python train.py --n_head=2 --n_kv_head=1 --d_mlp=512 --activation="swiglu" --norm_place="pre" --rope_base=1000000.0 --parallel_block=false --init_std_o=0.0641 --lr_mult_qkv=0.5 --lr_mult_up=1.24 --lr_head=0.00751 --warmup_steps=200 --decay_fraction=0.624 --final_lr_fraction=0.1
MLP neurons of a small language model. Each row is named by its layer, matrix (gate and up: input weights; down: output weights) and neuron, and shows model dimensions 32-127. Each number is 128 + 32 x the weight over its row's rms, rounded and kept within 0 to 255. Numbers have three digits each. A neuron's up and down rows have the sign that makes its largest values positive.
Before each neuron's rows, "fires after" lists the tokens most often just before its 100 highest values on Wikipedia text that the model never trained on.

fires after: " Ra", "ro", " Ro", " Wa", "ra", "pp"
L7.gate413:134192112060127099141139122188123184127129123098124153124156109125112168158087163113146163138178183126113183123149102110150176156107142165126180096060097088126156105127079104106090234145154159157111097145115111101179107172112108098120112114139046154149132176165130191137082106113142187180
L7.up413:190122158102137184119141085192173073138091168130099136050138083139070174109147096170141145153142102143128157120139129136075129119099155182186133188120146144083112140132107151119121118119082092198131147120094082158138174137130118068136211124121081145134103137145145163123159143163115156107
L7.down413:122090137082102163119120133109095106150079121090100107184125147146188118187163121098143167121117110154125100087100170176101148135162173134120107113115158120156173065100098136106064135105156114056152135139153090044114113143105095138151126169142160081158116104101108154139144112058165155126

fires after: "ri", "vi", "ti", " Ro"
L6.gate107:123122089141082130147179109126135123119102127128165088124153136157157132089166128141157175093061224111122154132168137162137134149099084108096117210128144152076110066171125117183103129168090107186200127101135075117155212115171129105130100148148086099127158159089106159146155107149075162127
L6.up107:178048138096130125145153188177089170113143063132090115065145163162120136089166161132162079162089103154120172101081153114139132092113174091115125111090161156091098148127134147123195100074145136152150139163180138141136172114194106102143142033078118124120190119147151181141171123151137097130
L6.down107:126112084140151162114095114177138103118164143090118110209158085099142128160132115126101117151110100178134170114212138125125119110082118156135100142098119109073125120056089094155125155097102144135105118118099105154061158093113128080128119096209147095144100116188135134089138116151190137137

fires after: " ", "e", "s", " V"
L12.gate381:160158157080148161134138129117180118173092025141119126143155127181137155109117109149095150205143043158076133165111139161142159112087173218167153111125150088117091192183141126142164185074169103109134105080184101156113171098103149091104175130125154141121144173164127117127091160110151128151
L12.up381:117174150138120104096080152158140102116073186102088220131130063122152104127066114112173107102180134136182087212111111142144164147184153100134151076133131114119141099137109122146131154110121106188111108156144151152179158168165094135095157181129154129174074125155141136120165200111157133078
L12.down381:055149132182117099149105092134096122134161160127152093129136157127036106095146082124188163097187115089094062127120129130112106129064121145104139108057109124121090162113107152059114093060128074128082160176106060146087142178155096108177177151087077115143129121089167111127088161118117140116

fires after: " E", " D", "E", " Ru", "re"
L3.gate87:089174158069114094063110186162063116155086141096146138113170146096051124134115126105068087214119124098111115139137146076139113172118102131142143136132119109096154115097154145203115171125121154186106177130161152118114155120152150179137132138087147188128164134127052161078148122173133158123
L3.up87:186150109089114180127156122138116085196117126120153056088164162080074153180101106129153170129146134136149150114105183116132134165096082134068115072164105113201145097102120104116095135126059114116163107128129096152116146119104161140153116173139113097015175141153135139108084145156097113149
L3.down87:178185102128139135140103121108104128120094118111135103202161146143162109186088061102187174120169048136129150106037162176099123111102104102076138124122131137184139068123130146158148165117120123144124113148171139183115155145119138097075163138171137121059157121133136099114140139140066086102

fires after: "S", " S", " V", " a", "us", "s"
L4.gate406:187160069155091160132131105138093102151141137157154145153153098106118158173100128129132204127179088075153171157084139220167133100122112141196177115136105129124117135095129127098083124076153126156151134092118161182087148157110132099085075133127145084092087134105150141120156150128110095135
L4.up406:087204110074162204156117063102088112155065096126170148143089136072150180161138112106172123150176090126123071135081148103064114150076126162188140152138147108101132145112143109142115150139076129092102189141072124073154081100132133085154079169120097108100122154135164118147165141103110075079
L4.down406:123123115106094067196183105142155157087099130048148147103136131133186178128141148167136151156129129079106053097166081137076121090112148192151091117186164124089113161102165079148130150140110136111083145143139170164209120190144085124102170090133117073136134106109124137135132105133155165153

fires after: " S", "s", "ed", "w", " ", " g"
L7.gate74:118101129096117100107104087096135084148182091140078153095099147113140075178157156139164156162098120106097116161116143135161146143218131103132192172115112073073115101127160148145060127170133113153154096130124143104132125136124054094131086125121136155071199145161080153098108147068118131159
L7.up74:179101138131141111146121120123109077155096133138109139079148104066138067129119142099172134151083120085185086161094153146095142176128147128085124151073142044176162136094144133149120172150164127120144084150126123093103137133070092116117152122135103143074127126089141135150146140117159153089
L7.down74:102129091110125128162068112121105178124113118100162058126079146217100119144116102139158144104136194118157140120094116161154169149172137063130069116074077092155155170173177112140139153129069153082136155110107127094126124137169084083090114102122155050124153088151125148143147122094173118121

fires after: "S", " S", " T", "T", " Ad", "n"
L3.gate78:111120097150075161194163112190137125153124042136106103120139195165142155108072134079150159133141098129110168127112121144112017159100105121123071165099146118111131129131151096142089145085153092098105126135073139133156122122157090107158126196149155160100126142138060099130092137171130108132
L3.up78:105118122129132102011129118134116073154136097113123132159112130078141175118123110153083108089123137068101066169123121133089136199118097106155144052136030117079135121167126156131085136174111167167183190098223083182123125102133157199164095203133089148106139083169118153121117097134178111088
L3.down78:101092137112178213129122054103157196104068156158131106109106099094111080124114130136186160168193164153066087053082104176145073109115087121098124144092148121106110145102147089170071102120115126117112091138089179098093157094099141083120134077117121135121153132082128129153122175144138113098

fires after: " T", " ", "ub", "T", " Qu", " V"
L3.gate355:099124158092116098162139132156177155145109109087128112154168110129142133104082144142062104129115151094070083161118107162140175070122121159109153098127135117116100099086156106179074114101169125146140126118223141089046106133087135134155173160102154097114107147155142153123133147152143114120
L3.up355:165147174126119115138072135108104125106122062085130128106149117092093127115113081122141140086147106098106096177146149123077159166162122148174130103154112106116139084079132118122051128173066140170162182122201104121124126182157116199123069135038129098079128162128130107146119149151183092082
L3.down355:172147147160157089099124110156179076186130120121179150123142177143125136065068060131184093110134124143166105209149138139115079142197144104100120131155153151178162127148180156131134111130093100096159112132146098140186203162116143075154136142180146132158124180103129124206190121106117122147

fires after: ".", "==", "-", "\n", " C", " c"
L12.gate337:070087081129102130161090084117141113128155074152055159149096114122166091138112121161185149145125091137092135119144111130096115121067178134145091104138112153110117156132102076206139140139153093143194147192132131074124152070108131072173085141109118110133198118128134084151087118160150127107
L12.up337:153136112148063107162101128178114121133097117107087157122118127212129096135071114072131135107098073176144057151143175160143085147068147185129128116157094166157183173138113188090051150167129148113132108098073176129091124141121159097113121112170108117101087084110173081153153149123133123119
L12.down337:080153103101125125059110121148059096092083102118117098140072155103108131091058114162145053154135143099156101100104099132079092103108161045106107127172099118142163173128155086147173126126147138133150124073159105150076169108144111166127133104082090165169118155084110112134134133046085151134

fires after: " ", "-", " in", " In"
L4.gate491:071174134126155179093162104130198123104159124132137106141123130144140082122084143184094127087104136106187128160139152151108133119076183114156118177121082125155157080051129145158127087145158112082150127129115206092173144126188105095106110112166150158183143121136144166178152116093080082116
L4.up491:140072090111124127112126132118101108072106125165121090156068112172142055122144160106086134095173166110138141122135111117135139101120087113058108155187162079114163169088137157117128122104099088144100136121152122094106145122170146140118143159124127145129144067157142121138141110143133112162
L4.down491:091097118158115112103125103132101144135079145128137095113061121137070122176129111080109186106119137103128130137089155123096169149108128125128144147146106050167211131111121183160106121183179152156182085167164138097097094143138087140115090173169194124100240139077093148109147152105111121085

fires after: " Ro", " Lo", " Fa", "ri", " Vi"
L3.gate454:143114109106157059112154102148130077160116113081120067113133132089157123121126131128151129158119147139134163141130104134124120080148173166137146136171139159097123095138135208130129137132093203113158148098139132143137174172181162127103121121154088122120117140139169164137107133107074128186
L3.up454:128061162118107109108198165138106161137116177131147142110127093091115118125127104133151134087106090143132183124145110124095104074156120130122103100145132183113084115138103184181152145085124108166142115113122137102140206172163160118078114129093089163145083122118109142160100168072148136087
L3.down454:127089107086175138085196092135124084112125099078153119128151141089122092099149137080113088161125126114146112120121108141114113095152149128158116147101106208097157080125066127143174036080116150165143142189108147172117131116086104094059157156134088143137095132180115161113085155134177071113

fires after: " \"", "s", " Mc", "-", "'", " a"
L10.gate95:169093113166106163101133115081102156122089116097182100164060126143148114076147130076142111108109136096171064066139112099135118033080161183094155098057172129147110140117118137182149113149119097125112134148118139051107084138084163185106123102104155139190118124061123181095168104065129132088
L10.up95:177126098118079149090122153142150145084138147128105155137154117160152147097167142071139186147111133128124159104136091101119110146106138085148174141086135120157087139132159081054133145111133104136126117107125073033074142109121165157119133164105105073158151102142181173059153167154163119145
L10.down95:148185103109124152088088158101135163183111104113189143123101106074100079088114116172114110116136124174102106087117155170112121157101177138102150091168110188140158171156096108135107064154117110163130159154078223110165125186111170086144080132140115139109165084104112150133154119096130130133

fires after: " ", " No", " Ho", "te", " he"
L4.gate302:082138120155128111141166135101143070089125143134147173154128082183153161122152111130136081117146126177112142166111112128085126092133193108091164157155090164148165119049077108136143068176088133186148135187173140093157148100131105205197174106165161188118089141162093160124095100101102091139
L4.up302:164153154156059131112175093106147139093097123136137153133161034127142101183134053142204135125151127163113162126198129095115093182150104066127102166085144131157135140090137124120190136201134117129133176115141128132147058124141135135121141122127171093105086084138146128181148106155181098130
L4.down302:175138133098158100163147111111128153145073149100120176151124136094154098118131133107139159105171133117119133131058097219086088135182182076128092060148146199095147183154125122146117167133098125134155127108168138090136125154148119150128078067211117094121155176136140149183131143165149132105

fires after: "c", " dis", "ad", "ist"
L10.gate374:126094148120143140176144108103123135152049093137126152112118111176139122119115130103154156115144131104044115143140097138148134130159065237154121143127095085159126156176143128191108075089133107100109122145168124132105141068095183109128110149078142130103142118126086121116137141118180164137
L10.up374:071182143119151143128108121154077135104075166143049136119142195149105114133100114094121178122103109146108119167140118140147145139115050177218121121131118167151143133146150174066149129086098156151085087131131119150120137078110115117130122101108125079128132105165143131121067127103121139168
L10.down374:186090117068116129097118161154065179111061087100095119083148119139124154159140102160142148143130141088160096150129118126163114146061145176124149187130149107193090142087110082081141107093135139123088230154087101077106108122163093128110129097103088162114122107142092108111103155114156100159

fires after: "te", " E", " part", " no", "ur", "re"
L8.gate37:113121115132124180149127110115097118136136123152106140164162123139126117136167112089146118115114045127121088095103174001165099152093124112136103140167185184126122186095153116191122159167138144145140164098139156103135096183050108117083143107072137157138147119116139148069079094134139167164
L8.up37:084143120160119097186137121121147136142140108168115139127148106098152135088157104164090146109177153134121129088112112111125208129101131128081080076156127156105098163123126151123150094148149069134054150120156105095054083125136149147109147152071177071164128144133147162138170118142170126175
L8.down37:162141147161159131173121198150127117124134119123122117140131095153126146152162140111151110140122086125174131131130109095111105173200086142132096140144142150104179137119086079058090162113121103089146128051129121135139134134114085123144100177174089145130126113165120146145087070112059093089

fires after: "st", "t", "iv", " co", " st", " I"
L7.gate122:121109156130078078105091182089148145119143104164127149148149161150100066113145142161158138115136127184125106159096105121127168176084143120069132139091123142129144062140137082084168167147120183108130137085164142162132096140081144165097096158124157150075176091119073116188155118175120090095
L7.up122:088136102084138084167125074177127195121114130178152174113161105191090090128122090087123156156154133148130114122155088141179181125132135140103115095101131085122120121114116102165142089047174147122129146075132134124095112178141090090156125109151194129146105102135111108108121121103079158117
L7.down122:103146088126151120123092139214107080109108145096175133105106147144110127171074107152152143129174116124143124115094133133151111115174090096127115165153120080159086098097104114107137161147118093136143162165079126089101106166108145063137166125163178104131158092179169127070121146064133125141

fires after: " ", " Con", "st", " R", " con", "s"
L3.gate165:195187158158118117124200098145168099132098110161173106143079083127150183152126095083133189104141129152138152163127150138159113105091143115129073169096056132150129093115092099106108135149136092127162119128139109139165112106113114152093129109185224141095160143142134157117131144075198128160
L3.up165:201157156091120117162137074152155112160074153166152110162130151154134125127097177125181155070135044142140124107116141140125128090114119152128134107132120122133102124126109117115115096117144088111185120214173153163141112092122127074067097102136157165045134128073182177130166128142161067157
L3.down165:132108099142121112142124145115102180095160174123093136155102087170124070119139092171104081110116173101133089127133116151110112154096076132109147124094112154125127109120085168137098085155062160129082127107128084108139082127080096160126106118117055102146199121138097072105147072159078099182

fires after: " in", " gr", "ing", " In", " st", "d"
L7.gate460:186124105088079087063097131143115172129147145150135139121142090112106124140103093099146121130076059092124106110128165153078097150152132088096181127080147115129151125103206079159107131115153110135088143089174138118074106120132098146159101139133106094109133120117162111135107148063117166075
L7.up460:112133105114116132149071108103180149090177117164121150038083172096094073122153115127075150138128100138117190114106149154156117090073091104089077176087161041108103093069138161154165098132128113163099143094134138169109133121032128134079095101154136145125105164125109121142122119198128173076
L7.down460:126123107137112106151100170189121145099131104119123178181106153111123133112094127141107105048197107178175154142141175132106108090111182011108118107115117111095175113103092126118096119097115146098137128185118175062137111132121166173186096115123145139095090151149163175128114123103129119181

fires after: "ro", " Ro", " bo", " la", " Li", "L"
L3.gate503:093184095103157148069138147157131179126154111136148139129117120138000119118134159089185147168098096164116166139094153132180139171161203143170127143087173105092094110159042125155152118147137130171079165122083129076092149134126132107102088117141089143118047105150104101110122107152118150163
L3.up503:189123082100134134081180167157215161148129111112103200099073106109119146070160100139132103090101127088135125145123141180107125139137110141163137186121069160148157120114194161125083118086102150159120171086140138100155154122145137139088125103102109105212134128068131098129097084111160114096
L3.down503:097113083163161160133118126128123112128123099148145139105075142227150117118118114105159075097149074163114091114074148085232103116161133120117110117093123085100148133150062139122124102138117098143140070160097128077111162161117196167138118107118115179163110079169105185096099136167104112134

fires after: " ", " f", " F", " Y", "ong", " You"
L8.gate389:157225094115078168153103117065090101090144167054165072163126124072136077112113170136086104137129182087128120134170165153154098110105147146098124147132119126124140121148152119142129090204157168130150142151112175115123197149152080180085168192093145129085158172082065091125149158134148146187
L8.up389:110130127188115176126168141103106124122111076122160145160109155114091083070121151180156057150156158097173143158177159117145147130100092125182153134201149183139147104141133116162152099159052155111138103168123170133169126129154087160120120125121111085075159161151158155142139109103136149132
L8.down389:115124077051104168101129119142163130117104162101162133129168178143124157154149075100169088178101113134136101124167158142160136139166130116175071037099083109114100108151155130152136116076168113108089182144085124116135094134118134132094140154091073144101151058065119094122138135199127100162

fires after: " |", " V", " T", " S", "s"
L9.gate193:090145091144104112192093085076163131159114125144080120134136077105134161113118164132121128188153092110061132146121083142153108136170151119172172168151136126139097110085153132113079111079095120165129150131111097153121156158152206177100116130129107166082096181140105109102082143171168117052
L9.up193:115097085089159044210142136086162129112163170122163098141097181101192131104100136059119069133157091097130144156131172142159105153127103138131119127194126179130107149089159174175084121089150159190160130134129114148167152134102170196087113101157080085161113115151078154137101164090150129075
L9.down193:103083162129138114110055136109185133101167154116137136161119116064180109128103151148106092129144093139190142121123178028115136132149095123113131110132121123191134116156123102139100169148113112128137130100097155124146077123180092122165144053178139177099150145104098111124139166097164149066

fires after: " F", " f", " ", "re", "fe"
L9.gate181:101131129072103140110159157097113109121113179056110140133121089153144149108124211117087140206089137092153089167138154127094127119134105107112111145130141123034162068069183066112077137184128119179095180164131148125154128142174105105099132118108077165087161098166141162107082157105119123140
L9.up181:189189107196187130091160189112166169183165135142117175167195119122174137075156145146165129120143136103104150129121164183157175122162118133084205097128131176176163148220103137136090138109068098111122177104128114173130144101110097159121137120106110111119152072094121114156162162160110182155
L9.down181:093117140062169111129137099119142106045115181060168156128093143132125156133146119113136105132152160144088116141068118077098105122131124123114101169173154111102083094063137163139124149152112124127168120162137153098149137116130122114171130088137114132060158133131116170135114072121179142094

fires after: " in", " E", " de", " In", "\n", " c"
L6.gate404:091068057103054138117144065129133101126131149159144156126129119116094120142087142157093142154098126124120066077135114147083089110147162081134125117121152122112138149173076121119128143153161091137135142172090146126126103108148154128173141163132170098090098153129090153180104124100148098084
L6.up404:137149110155151140160164115137138107130132112022132201114146090143022197102095050126125087091158147172078174128125183113158085126120144095142116119097119171176167094107130114124114210095123084096106144120134215132104111118115111190115170139160104163105170118111150154140147154181157108111
L6.down404:141083138129108125108122159113085093155132059187076102166082138108172121138130119094124124075170172177105078159115108105150173129095141169102042200144146095085133047070067122115111075160185102149166074083141084116102174142157107109158190126172123130177151164060136114107152134125133091092

fires after: "s", "er", "-"
L12.gate498:161140107157123132140093116174118106061109077072121106090046109069134046104154147151104088157201116110121144159172175135133141141078079190103101107127174079127114108167136104123111133143154106145120160195158121090043152197071149114140117120099157148163164100062174193132154111129123122139
L12.up498:127124118112143107095150135128136114122171160103152113119067078092200092117153197098125103083129092122139103132086008105128104041122106107130115082100141153168116164129165092144113147088095106101134107147107110133135172093098102144132132104120123092147118096151102128167135170129145185157
L12.down498:106129116135139106131167154120113111146129116132154152112052134137164159106151172126102110167168159150116148145076183183079119086168082159127143087157084122168114193144129118194085100116146112094058123120116098118176145127165121088162145086075113136144118079124163161156109151122127122107

fires after: " p", " pro", " P", "P", "ub", "cc"
L8.gate55:121172149112113093102140122092125189125149135096061095085089136087159185132106140130107101127137099050150156096132170129119032105096152206101093132148155135115136125124108143134142125155134111172124110138143218124159108105156112144141141137114112108091095132114101146122131069123125120097
L8.up55:108129102145130086139208138156157165164097053109129075136130174135138121115147115148064131150152117114131153087079127108162102154102128172112116137175177131129102176103105109107171135139084104159143112116153139159122167157187069075200169147165178109096122144136135119132086214104155065146
L8.down55:138093106069127082122126124120164170165116162120119126118145134137170120194110161136091165066149140202166129144130101090155124179117096135161174105148104176148158210133177142125173113095108137178136102133071164129130116096087110143151176132151114169118142147077091071132086134154161107090

fires after: "s", " ", "mp"
L4.gate119:141162154108123101112115121131158089114094186131173154118059122095148130160088152113149166149131154089140130117103153124140076134085169169179140184110164054138118110109115106143166169134090104126225115176066107099156105115191105124107143128119140154143066147102168109108174095142205178132
L4.up119:136132180122093118079105118074201116144072171173182111143083168140135125128158118132173136110182084185112110147158097067137099102109120156119080109085138143109120088202114138122152140145217124125190121126132127145081097139180119161128149120164165073133118098087164143073140127110165158081
L4.down119:163133076130112135158102100166127126116146122135088078100129129171152102141141090139146101175090167119150109073129133181124141114141120120092120152076131128101119157086140131184105154141087133132111147108137126154101185141143117100171104131155063129088098120212140106145143072157157038129

fires after: " re", " Re", " D", "re", " ", " E"
L4.gate56:089152137107120125081155175085119105139114056146119101122162087117113130108183167171126061204143166092107102154131121100128149167163123145050096110089161129140116142111134124171157148151128142133173075086159103095088125118073078121154118090149177116147139093173136070046101125097109143138
L4.up56:143153121071147127181155141145103125180153122107124092125156194133127181135199135189138132130145123205083112122117106060093185107144105132110157075085106143104143135100104150142187084115141149148113076103134127110110104134109104123187147129108147155139190211121179155109116129085116064083
L4.down56:106129152169143146119186117159109107070157120128088117150162180107109112129083091121158093146100082156110128160187133142058147086094139134123149156152165128115140181123094100151086211119111083094152066222106096202120137083120132172093139153136063126105077084074130139172137138113091078152

fires after: "s", "p", "P", "is"
L4.gate53:156150085099091076134124189190096149097101065137101138143138173106082120128135146197086101119150113138041075132075164146090136170127125101098122128083087081143156180111128105109104090122119157140217140082103176133122082155132137129152097130157142153086141125082136152061132230125146125162
L4.up53:113076091104115093115069145140107121141143087118100104097022162084164115111173183091161094125138144122152122128086093132047122156177089142183104090097134071105139173148128124177099112120185086097129138130140084075131137118119125066144074074078158140108127128100156113109169149189155113228
L4.down53:150155183120122183122101112087094148139111148136097156097134155121099148176105156157094149170107026116126104147126102139133111095077144154083104082145081151084154101124130189157103083104146177086133154111119146164142173140144105147190143119170113136091107144113042131164080108073131114146

fires after: "u", "ar", "man", "t", "mar", "re"
L8.gate184:119131144159140190105166156126191113116052160098162134070079168168144118129146151066094129111159161115109105133103105170109142100078119127210099120075174058127121122138065130110191163136121045145180145124073144133145090102118067101153137146151147102197115097132068148164101135116117156125
L8.up184:149176138126144151155152133120050089125125182095100122170116141145142113180130195126149164137096159109192183086145146128059128064134149092126168132115119156165183102125098072143158181091135179121133166160126093103121128137121129106085106143121111148091128157126096097127096119107158122140
L8.down184:167063132144072174110203134146140074129102066075135157107144104148141145078112071106126067141070125184152119145097138185164139091122187211150106082083086119148094143101108145121141125130161124153061162151147086164100153114102131121162108184165160148148156128124084132112107164124158134173

fires after: "n", "P", " based", "in", " P", "en"
L3.gate83:105173107171132153151146124133138081131137098145123083137135116092168180146147112102126176163167158091123096133133155132110031142105130118106117112141093119102099165165086133175102100115186067136148089156070168089124122128139161155174137106152107122119076123170140133184159143189043117166
L3.up83:139103112173143125117140128108139118125137147113099156206133160092129132128092107142147122113131091117146120134097126095106111141091141118139155100166163118065126142126071121109117137135112117104116114098118143144148134159164094157158153106127097142161061178126141144160135139177072110145
L3.down83:121083101111078107109166078107093179109130126103162141131149150128111066118129169096150076078092091161222151128106087177148141167075107161171128191168154121165179079120091124073096155168095141129185177145127081141094115110119157085123176142109136112143187135063132072123124094098193103125

fires after: " st", "M", " gr", " St", "st", " can"
L6.gate325:174143135072084099112138135108144156063134114151139087154114072153160153132136162111166116104092015152150154135126145094121151122173134183118173136128143075091096102126120131091108156141077161154105163150144180199083102130089088073133106088103135171140063101141126087156147139130167176047
L6.up325:114138115082182124158031102136112169113089121120118109114128140170145140171125086109119097126128103128086155113099129115133097146135144106121124102078169090128103124140159137133157080063164110199123124122091129119146096084155144162104075155162186179108125105195191166175101107117124097155
L6.down325:068108131131165145141144122176119141125125112167122144093056083096105161173091081116126123089040136144129109154173205119166156109097066138071097086078095073072164168119166098119094102124159124145125169151104152125135147209202149064169152100146114191155152115116065100148192133101089158183

fires after: "re", "le", "e", "te"
L4.gate4:144148086102126093156144142088148168115091132150086145131124106100090162099107132168138106141126121042120106120150121092111165160142102065143101123093127178125126121115110141116138165154159099129130147101152125105100186059144144142144124170105169191137033199139170181108128116107165126046
L4.up4:122127174097128121183036171125125130150133088125153108130065092150198119105095160114127087152109104163199134116125116054084186092116117124124179143099137145138134136121159051070182122076153117089136103159161117115166124112090150147123072169146168115066140161120073150097101105112136135147
L4.down4:154138118179143144161129092137132147110102135166107141074141147107116139107125127165133174159145112145131136141153131154135082132147133065107123114126135168178141090128113147097085131121117171132171118073065089102095095155100046161163154130139090144181045157163148143141081133110056117053

fires after: "-", " Ma", " and", ".", "/", " E"
L4.gate1:080131119157130132111111119081136098121138077085163130101146109098175150119133116093095092111078112144102114165110104117170084151143159160134103099136155126104127065154090133163128158184103134195160092090062135102132116115081165098185106147118132135182144101150137136159158130164144147062
L4.up1:044189085171142138118141106069109119127131112149141095095155144161154095106124093110122100139115094153167149116148093153163106134143078189097112114163142162113096149088098185189087195182117096153136083126067132113187112119127116090142124073121098145172146104149184085161124131205160112105
L4.down1:164122145121067134145093136181130129166113192143131096138123179185109121144110099097166150168183141161151125077164144121097155132099076136118142157123111113119109175103097181156127138137157100138065121163163080125181091159161102169114165130100123146128144126111158109156107111099150099141

fires after: "s", " S", "es", "ed"
L10.gate334:185104093100131118097109064128159097109183138101093150135079132091166189128143193098114122121141104129128193199109129151104092090112154118106129120133150148091141166089153154117153074142126097135116135060147131107095151105130157151098172147112128109118090131144146126112159107185131192122
L10.up334:154094084089119157142114114160117126115129134112127091133118126075151188068141184186186092103172103152122157105111151125118104162090097171127086081142132107145119167128152128144144084116095169127111159120106111171109135161160080149143118209118091095130046108108112128160107199100122083120
L10.down334:111073164140194130159080181113119097130146142197123100116145156110128138134070122112101180132128089138112126144143195145095139134082171094086137126095162115166140111145153106130086153134206079154123148058138175104145099086129145123139119125097176135130131159092195159069169107104085142165

fires after: " V", " ", " D", "ro", " P", "o"
L4.gate36:139220086127155120140114101035140080128142084133121145120168133129131148141087081151123114209141115114115139136159134153184160098150110116065141104096120132081090074106105100084140174143134191136115068095153075117135121102059116162158106108159087110079109099122164205086088132096143112160
L4.up36:027174109093139135146165143167129126152112154157120115099128044122136184090087097140129107079154115126129141135133095115077131082127163186092177113084101125163105115097126136120168123129136076119126164123089133131148135164139157088186145094162115107080173091094168136127131136161135147190
L4.down36:124130128157124145131154165165128113072241027111112166184137129147148096117148106156099144168153093119096090165122025156165121125165084150150153107136097130080116098182098097167103146143131124159126153156110111135147094157084143159116148158156107090091154068141105187137113085137182168127

fires after: "s", "S", "am", "es"
L4.gate449:165157156116115133116126183089131127147147061136177126146163072126143127104113121105119092120131131118099167172164081124113170170130139066108069141078112117130173136116198079085128154097092107167115141211135153105079111156148122183117105163099181078123092101097124137162203159152139153099
L4.up449:112106099128122086112096144145154129145127161139122159161076147144120124138212187109109141117140132198161102196216087053098097147145149108112180118117087180168156116152174110161116152135107126142122179154165142116126156118168090116113106142216084071126174154091083108127109116155153144182
L4.down449:110146114131089162144110101121107181126146123144156075120124140186137132127147088145145138107114115073145077128132116148160134064089149135155108123130126129112117153128058171150089121135169114169117065155063109151110192159125125096162141150114132199119112123177119151047143114179118076107

fires after: " D", "d", " ", " d", "s", " Ju"
L4.gate206:094121135131106137061101113181124107152101128108159115062130111215174154093136138129084130118165139133135113105074172130121129133090102130085173123134118119134133138118121107142146113166134103106107098128115173126178182122150106136140141075102048108130092137105179106046096167122080156110
L4.up206:109199122105147121093216102100110117220110124190192142125135155125149148134125123157046075119171083138113157159076156069126131131104124163119140105125112181111174104118115142117133162116098149128159092084140169168168118159068069124177159100128113139169209116124098134141113150132089150139
L4.down206:156143119134132124193065149175164081141136096139125091173090119151069150115057100108112138131144081118166111129127172121140161048116106110180066145082135092061073116130087140150090105131151097111111134160085113130145173121069154130128126091111086072083086152162139143152090122107114085129

fires after: " ", " as", " in", " de", " re"
L9.gate18:087167092146180125105147174080164104102120091131189135155141153154137125076108122131141138114055086118173149147132215115116105076097103137110120181165143146128141137082110184133149071114110141111129180119117176162133171155112112082114165126172075106144139114076111062097179124112108144133
L9.up18:111152126166140141109146138127085067128095132138133164134192060188159113130155149118152188110099136115083175145160126128075157095131124094129166142050082099141117166126149132154161104137157094113101118109150064124144137049171104111138128164116114161122100116147194094180116174119111074093
L9.down18:132123099136165124120162116160162138126163092154152128125080134145172146135163091107130163094077130095106092137131127130085144119113121097161103108117156127177152110108100141186104086143185104141076107183178143075110093131059172220135155069171176115125128141106120152126107129145079155164

fires after: "s", " dis", "ad", "us", " Ad", "ed"
L4.gate333:121158117067103133151116116133178170144113130153122152151082139145116067161110217163144208140100137118096111141062070175140113147106150215133127127114094147144084150182167121123159159083127119070163152111067115174140108115185151062129081146139153144070128140078139101124123154148153110135
L4.up333:148115187117072128127083109156193144097089086157145112174105123124097164150122147125094176131144167076134106159166134122191136097137150178091136129135075144177080146147107171077151148109176133144138110113065117086077132130094126140084171122107095066098088139158125125179121113156132116125
L4.down333:129070093129103152109084174169095173133146186119143180134145148150147108146128118105160168163120099066159176110142072136124081150141142060144141100126082156125163145109136104096091181119118098135116156187168184180110161126151162084162091143171138143085119086112132135085141116061129114170

fires after: "s", "ed", " W", "is", " S", "ic"
L4.gate141:146125083081099123087116159033124158135128114126135125104132120134118115093098143103135160126130160169154128142131149143090056108152176208146145161174098114113158089104206096094154059162133091137158099113136156099116159160106090103125124172129163164097088162174119087219126136098190097158
L4.up141:168134156106133092126154116052131145126099109204102164100097142053115132159064149104171122170169081084161125158145175133153166209126153159158103138103161110157101150120156127174125153163110131202128172136153113087109141153059132162056128184099076161118107123122108119126122161114137151065
L4.down141:161140186111142068157139076159157143118190083181108158160129157108052124122092133167109135101121142156139120130137152144122184092111083149130151092151120115093035136163102120118107126124086181140088137112114081138197162094090168112211091114088102095151120116083153099117136114111127172098